config.yaml
num_hidden_layers: 9
hidden_size: 576
num_attention_heads: 9
num_key_value_heads: 3
head_dim: 96
intermediate_size: 2304
vocab_size: 32000
hidden_act: "swiglu"
norm: "rmsnorm"
norm_place: "pre"
norm_eps: 1e-05
positions: "rope"
rope_theta: 500000.0
rope_fraction: 1.0
qk_norm: false
attn_scale: 0.102
bias: "qkv"
tie_word_embeddings: true
parallel_block: false
init: "trunc"
init_std_qkv: 0.032
init_std_o: 0.00617
init_std_up: 0.032
init_std_down: 0.00378
optimizer: "adamw"
learning_rate: 0.000531
lr_mult_qkv: 0.4
beta1: 0.9
beta2: 0.99
lr_head: 0.00436
max_grad_norm: 0.5
warmup_steps: 386
schedule: "wsd"
decay_fraction: 0.504
decay_shape: "linear"
final_lr_fraction: 0.0
batch_tokens: [16384, 32768, 49152]
max_seq_len: 1024
doc_mask: true
z_loss: 0.0001
train_tokens: 529700000
max_steps: 17594
dataset: "wikipedia_en"
MLP neurons of a small language model. Each row is named by its layer, matrix (gate and up: input weights) and neuron, and shows model dimensions 64-319. Each number is 500 + 50 x the weight over its row's rms, rounded and kept within 0 to 999. Numbers have three digits each. A neuron's up and down rows have the sign that makes its largest values positive.
After each neuron's rows, "fires on" lists the tokens most often at its 100 highest values on Wikipedia text that the model never trained on. A number after a token or word is its count.

L3.gate775:506594454539545388410470511507572504446511494472496573484479435450412518465427597451516423487608490479508512570426462522476433484423377513441479532465524481504469537520580421490592590445474537474532428463538535426521461474469427442441566542468447486483510455533553513528479377526431497500451545507544433525515485442465442465525503533548516532408579557533446507516350533491514514500452475491541536499582419518551499581501514504460569428437489472497598438482509461412518589445478534443442584424594500471475546542495508525518480439522620474466434525479532418558523498497482520517636571543451546497601572539565433409503504403452585559531421421515497559462490484442491512549473476526521476499605531552494492501484458556479579504500455506570594525409598575555450541441495576
L3.up775:588553405459465487566464490342472488573477489543508465492583560471452557467473499443443397531555459457463539463585439511450515515552474473579515449493482566466517473530532432531524437502514515542552569418568448562497495488514477447456508503549501562499486487548430512447519488499460566499481509336445491466491525523434504475536515473484512486503570489514433429470462534465590532444445454445476425451545521599534531562494496495477498426532403529521481517539511419529435541592478497405497598454516488470481464469611520536467458494522515443476534500515495471474517468553500489509492437485518470508561551462531510515470524368575445499404477517577530481416467474554536492529452527588557437499619554481422552387556462458594501441465420591483461584582596478478441625536510545
fires on: " that" 29, " any" 9, " Gold" 9, " this" 9, " That" 6, " him" 5

L3.gate721:387514504459456491530571414522463574539496516531468567410539458480553513476460613538436463464515436485451489429548478464596442370560484554503479527484452395545435432485556501568568477488550493638521458470466490491513526424394593474460462507429519426468556428519436503596367507488562440534422558571562428467561489508538516438519578610564484529369475511466512443537569442535469475488448446460492538531460479446475462542554468419405511493487488553454506430496557526539603571544493509605481591479533515596505442595417562525505536506424526547425466442517464513511455529491473449495436501469485505544625540524521541367449501426518500522542451438500476445553446428462558581506467514441499569537482582500546440582551419501441442481547484518597425438505511464496554484515586620
L3.up721:491492537480449456461519474573509528548410460446470545474495536504511508518469422548543507566601525507533421508583521482431476478525478529516505530507550482450516555471513486482452531400448618546523540460565468523435551468460437374466496579504432443546496517535545610560546447378527463482486454462379556461458612529514526495461443473517481437476501529491541486441491533555465570517494487499526419432498411532544543487454516553427437440498488546412542483454499500443545488592487511566499489409395500469476472505528511510542574491415526458467571529524527499493434428543467460515430519430529472402468582456508520549462595443575559488457543461458654484453466569527570528474455462581536549385526527462486535403512505476570479437530459511500469606478437475467463445420485527
fires on: " 6" 51, " 4" 6, "\"" 5, "7" 4, "8" 4

L2.gate501:496577521460463483535531502496507611453492485478515477418484463454523565482455559434444484479535442479477427469538485477556455435453464556474509502514443385493407523518400480412518472543557514577492441565523527545446558451554427502441481553462417606482499475497442381598506482517467506499538448523514452479489551494504515576479540537526536509530437477574480449569460488452441622508522457497506512413480539410552467455498499432557501482474538488504529528452504543544508435451556435505549415462510514583481561479555521616458455471518565428470493526513574513485535387454489489426401496474502500485558522515545465541483493364515505573480514468480487426494483386454536460403436495505493509511505569437552531569503454517571470503410536544487418474521564523502450509579429525
L2.up501:512543485442449478617569600559501454529517509431395483540494583585409488578480476519506620511528517573509435566463491474484564592513600524458511543487470576483546434478523414551534412503441489471509506532495545397461461401522513430525516419505537409554459466557478486452553497387485507607551493534428457531504529450441485602467434516445577417439412463405634488458477485561551448469373570502489512449477537589501513485529556490466463422479507505514464639384544581505576487487502530523461538368501538490501450536460537487547474506494547433486471563444596460466470478507549467399451503498507500565541514601553518435441520606568496422468511446519482602540513470527570464528501525383524540537508507483511440467545441538431500470569483563419532563543474507461524407471602503
fires on: "\"" 81, " \"" 13, ";" 4

L3.gate8:607571488451574416490546492378477460516538503498532399588477510493514469479521494466568540456532546452446469386511414418525533443501450446442461458404542514494429506514453552534659509489566470535564540593452540586436473610563462494556547486438399467474499434501484475560478499510516506466401489496494471521486481474463482446480437547464425393474555523581536525467455445532500473566607611503506466561513571498544487531512344506496572503541431455479505473469454512535557521643466512437489567482543542553461398468499542509511570447540469521580501568523502368505499478513478578477549552478414441494518524478483554493593419498495432598483502458607414488540603429579568431585501433484531539595500530477548525447529459416475620506400477515503504449454536550577498596436503532
L3.up8:511489523501461404513499472466528535500442431495397519447489506520400492419421472474507523496524549532457499513584452514524534484586556473536476599504594575508519560545475522512566603564541530471531468556402515457452526475466580417544572536494489591453491485545514412470460480475546533572417500490523504382483551501468478497575465553498408483444480511495551534505491495502534532405472513491541426514562514519480467523531504468465537451509545462463536456558516474450534558534548619461545471514453407565403470499570536443398530423483567518498455554504568501477516527491497502528505408383429488418506501407473572488571554488488502615478457437547528518463501430466431473470464456492534493570572637522469556490440507464398530487471426454581510490403480447552513518557504524
fires on: " one" 33, " that" 23, " this" 20, " That" 6, " One" 6

L3.gate1116:515426514568473475408440491519494524491581432533497431393492535461497548462391391511479561490543428525514539507571493514539598505513532516507502552577506479473486519461483464437367477527457502536561489440566525523506483600460459519467566466469391449473578520405468460467483532516505440543573513490425512526417519516498463574523463512431566465480439492538425554545533502579456583505472467538478589453405513544507495515426431435550447537447540530542483498480568521472461520486567419589524510475510467520486422432493582548542474431498581458523492517587460584487499519509503541513544446525517504516488498517533507606528496540459497591563429518490547477602502435632549502508511496421485577497413576573521556496576561567521460493571562613570476454608493525427506456530469484
L3.up1116:489544436571535538494522579464502436509499540559514549547537533483489441476557487524468445456511461623522584523490456353420539538464447541475507462544521531573521559437476554547452522556488546466490508468512539579520479546578555469470549491610605476543501648435457431478444485500469456457490582463488429484471580496473512540445466413398510495476595500426484556486537421545576540440621515493480479575563558521591603492476534497595574526423419490519518511553559479456506478558376506437445441574539479547425420486497411468546541476499503491456523522384494509443543509501536418445518436520477527531459434488463535464535490545572489454556520498482495485455536496531494476470477548443525422420542450548481477455539514430497610540489531516481520537497478541547551472501509559
fires on: " All" 34, " BBC" 8, " all" 6, "All" 5

L3.gate1480:491575476459515475548501561466510568523461507440493531430468436372444507463427440592529508414476587470504548496571477538385452494490412511485540544541445493613448531492389526461504536465372476452508527470453495516591417461428555574513559423501566466516477535479435530382535502451520477400449533509480469513560520448473525569528513570523520515426541554358528558529544497515437543476514483497487521441529404532497474465517525493538547432534571488581504495436598510509515555552505481562512469489505386481519541501510522438464495499442518534474482525456557490452564456548548554506512555515482463501607462561515566492455496471566488533492548516555461511472473463557471439574393448556536446489589527531499510514373518588554452445466502535455558503393580429518499455447474520
L3.up1480:464482512554505420522530517476497496477488453491530492597416451522454449492489485414420532360463560569473582528484564522501481499446466441499534443535501595483545464552549480463474372416437450527520384523529452521463488468519415481420501496476396480574553507536467503436475516548571526535585559496666488509459574499496474486505550479551575579564553481524497565472489490580514555514494510508508470589527473609474462596583501447550479443568439549516556436590635498523463431433455600505496483443542582408401596511480493487546410552508551598466512394577509482549527538519498518496459570435455525527588495471475542533448516596502519426544498552574522462460479474543471451543488434445489571484561542560495516428487447485479578471453470512487546480555447501443465514446550546
fires on: " years" 31, " season" 21, " career" 7, " time" 6, " match" 5, "," 4

L2.gate15:521425543468511491490559527516536465407493507465437548518440379539566450538491529523479522436464542476519495496559564533432482488558511609531497484450490433535507527478490469444446481510410465502514539422438601550550513524438512447450444462525462345519524515500432499565559476472492444511485514460458528509453560552465491504547447452456443544483542554569512370509439485427524538495469481513507621502471427624503580412467439439544548491527435521462416522486446554432542511536476428446553414566459443491431551521426541515587557479488589414407513460448508523391595593494498476512482508433568490538553533510479524462487506427514460467534505489563477417501555474506506502533444544479500528550482515464559541491481490516509434516503534610522462451480603477409484485518445493
L2.up15:505466472536471484474474534461467491521562450554589356701490491508548512502519406565399541472572529604510457468510453411470527512479499559471497571482563471422566542467470582459584472533577407486584438438485478379491509477503517509459447394459457554449502590569510460454500465490433534464407526478538463469499460490495481486503508473590512523557520453464544579467519487531505597493469502517519518463523462470572548515489546520552424514485547443548455505490419429504493384475424589494519452512538580463570536543580467489529581495493484506474494465504594471472542554629452454536580501494404498569453527464493595500533529447544471511445505570494439530383511619555434546498480547495558557479530527383416489521538445477500466442359453536457559486569489632373465517558486540
fires on: " to" 54, " into" 12, " Van" 7, "ing" 6, " help" 6

L3.gate1464:563494492515520383582598474523462423487530569489490465476473500502547474502491529515561499509515500553449504437505452572469459359419399535531469510445507487503496502486622433479479568498536468493470438546509546558460539547488449471469562546391543577495518418434454502550585535445468495584512449497456529545499532510486374427461486493520496531537506541493506475531467394517582491453492442629572480451496535454490508577482465501442512445592476517495451598528445429502521525542510497430438504465529407478553551505516579497427472471515550402511445575558471490514471481472518608462593540452494409378427549472501531532425529540603477533462536487605399449436469518539447543543495441527520520537482535457473523438465512536520531554527403514515546507357618463536455555538499460
L3.up1464:518507494534519501443629518533572437475465548540448539522431502503451321478452506473534526479580532486480497370512521649561550531545466546463389508400436485539521539539519511543547449513545505561463463538566460574480505452508551528601504504465538575443470413450563569548526469473468490479477410381474562490514423524524482480557500394539518443535489565475488469420434460547564440568464527501501534508433511489426500593487509545542478486576518518542476493506438481564488602503403469521498517458461534502474492490514505454515507365489509590477500443397441490549468466406506541521449415563548431433477477465486476477518449590506423552364525476603486559489515440496500497569480482616401568525492596579429539539480526502534500471436508570473541528510554458432553481466578571
fires on: " this" 26, " that" 16, " time" 8, " same" 6, " following" 5, "," 5

L3.gate564:488528452480484481468459488470514443520526406467469537448466505524586487491446469572506537414392505497501426609534484533401536513497532492416521486524559432452462546454455534384520520470448576526428455414545531510559483470543617492510533493504535487560505445470472509482525618451528581546483513482508484447485591545566447481488481519538581452473553589432552532640535521555544522490400500550495526491472438435429474530504478471497595493464474585449504474536598530506472526495611431599502521457559533525491613524420519532475491485493472615489436389546489408462497579586494469509569463528487465553509508476424540376514422447468494483599427459519506584455557436514494577514480510524519545528433513507528577469471581551476567478536510445575449506583457470511439487479479504
L3.up564:533469558452490373429532473512496408447512493540574473513450435494485477485529493458494534400444445489447514464537455622632535591520485564466494524464484538515438474497534477521455564473480421462523450565504540472469505433601430522489398443449458525505504580512549541426609504506437502500557601551578508427493522574560509537493492458504527501460511472470530481493576415526563442505501491473577464411535509472509441568531512483522517527521553584502511466458464539488471537539471483537509543474435492485470506542432540479483471431483512480424511578541440520437562540393476467508537499484484552570470490596474487519439577471481450443485509393510416501410360492426483513440508537453459532568518492481449464411392417527510488471553516470428459504507507433521507534446521501
fires on: " years" 26, " time" 15, " age" 6, " Time" 5

L2.gate1864:558524586447423498487498439490426542522540525441557395512406486475569473585559437544481447443516520507517454526508496489494439527515369574431478520525434541423485550502467506504517548497455548525513500507476573485442488420536481496544521517473503478417426513509395536555552460422572486504462506517514511528555590452429509505475496532505430579437428572457428570490409378577427467452572473533516499413540510468592569583517544527492554474467501511497557568501538512495697453439493598527480565471481572562529506510533500653504545482503549578509548477511478612538457415377454516482577537492493581583535479508563564658439436483584420544509491452417557388548479556492544499529485463546476583534540485445447537432467454512474524488455523546607487433445548459498462502482529444
L2.up1864:448529481445459476461435617505421526586600540501415529485564471523582498515601466501485463486486532576492498473493525406474567503470473530527509484494504549525621507505458510540573492566510515443441530474518522386495464449540380444446507454421439572513475482578497474479523495538523473625539499488553512477510502524549530445479537488481459556449530490365538500466513478514626472452535509415557514499456505605440508395526538523466497500545458577454410524509484604471499531501489535552568555452438456465499501503471490511409503463466401489418532476510634447491489461477456524537489398485538535497469474487489585436515474490549607358480539530507471488620526524514441514516429560450549462487559461523518570514506497432529532391589572481455542568498545532482546455511492456
fires on: "\"" 100

L2.gate1105:432430561468485389501453443525543556435544563487469574445415527495473503438466446548468449518615476510592489479509544556537476523430505586513492538601413551520513427569399487436522455567479519572543467505473525480513608533456569453508459481449521544489521480500479476565477510498576448404574491513514538494452459498544515437574616472446512541493420473448538464470516600559532511450493371441479506562562523522549514563495471475493463506487558459468514508517522512460503402487443415448484415494511552556495467506428477621515476486501451516415453530535520398558485351410479481492521467495521602515570444426572452573582445503662532452471590459450441550464493507441474570462466479472432499577542482469468506529539424502471479452418541470469376449467536514455502590377581443
L2.up1105:451417482522474409486538445462544480429557567502480583525526486521510583496485515532454495493551491542469371550574404527536513400494506476509503520512429575531529481473468439403544530502469611523559501563530537495487558521397585478458438502448443516474611508506424504497500507568434490473458516478464439526526389483490472507595478458496446462519539549512468514580497484536582630426415444536515464533494552466556467506500540493450477517488572475515484542556538454524533453450492547523384487500500486573458566477495532515468501541489510468416425623514442509593462535584480399587472509532423524546525515552514576497503443433546494539532464507507479556462478482555533579497489346450493402493516422494573566437534414508367440485470398474538535569572501535412538527590560451
fires on: "-" 57, " re" 19, " non" 12, " micro" 5

L3.gate1933:490423681383442565481419577533479577421450553458505526438417498589467472534460528535455501402526484366440510538500529566544455506526532572557500506492500480529532445506611538434501409472460478576535432519396458555553488467435427476552435504525456627535560476520445468435521492521516436468520555478490532540587509442454553457442481500460419569504471486531458526464470476541492480438487407512403547614501557524465512468499594473444503463445405475464509493501615568503576448557460549479519454475478569500501565539522496553532496497533566441561485479571578511435440396504522498492468461486538462575544536537502411540511469463404481504436476429436505506482471435466452500473489426517462490581502456503495568515521531483488356589541455566507476516503483490497511581533533451
L3.up1933:409411503549535453511563448399510478466473547499561587514543511464485480523496461564433491510456497498503457618574452525529559480477492560456475478503502503453528472549524497526501552610470474470454502544547477526445514484464602404508486491389459465502563444474429531601472531536519453522561557474455579454507435514426518475504502491499468588595495574502549511549541468486499530445445497594479522529499586411491448457465539519498521611518525365514573483486458509432515476534482447565490511403431592509522515625506484496416388454480490420442491527532497510554526436462394568542487492557418469545490424507486531459467514600591528474400510527414501482523441503474428505511539492467501468457419624496464479439610547505516567449518447484483480492557501475547595526490537450
fires on: " \"" 19, " English" 8, "-" 8, " semi" 7, " non" 6, " two" 6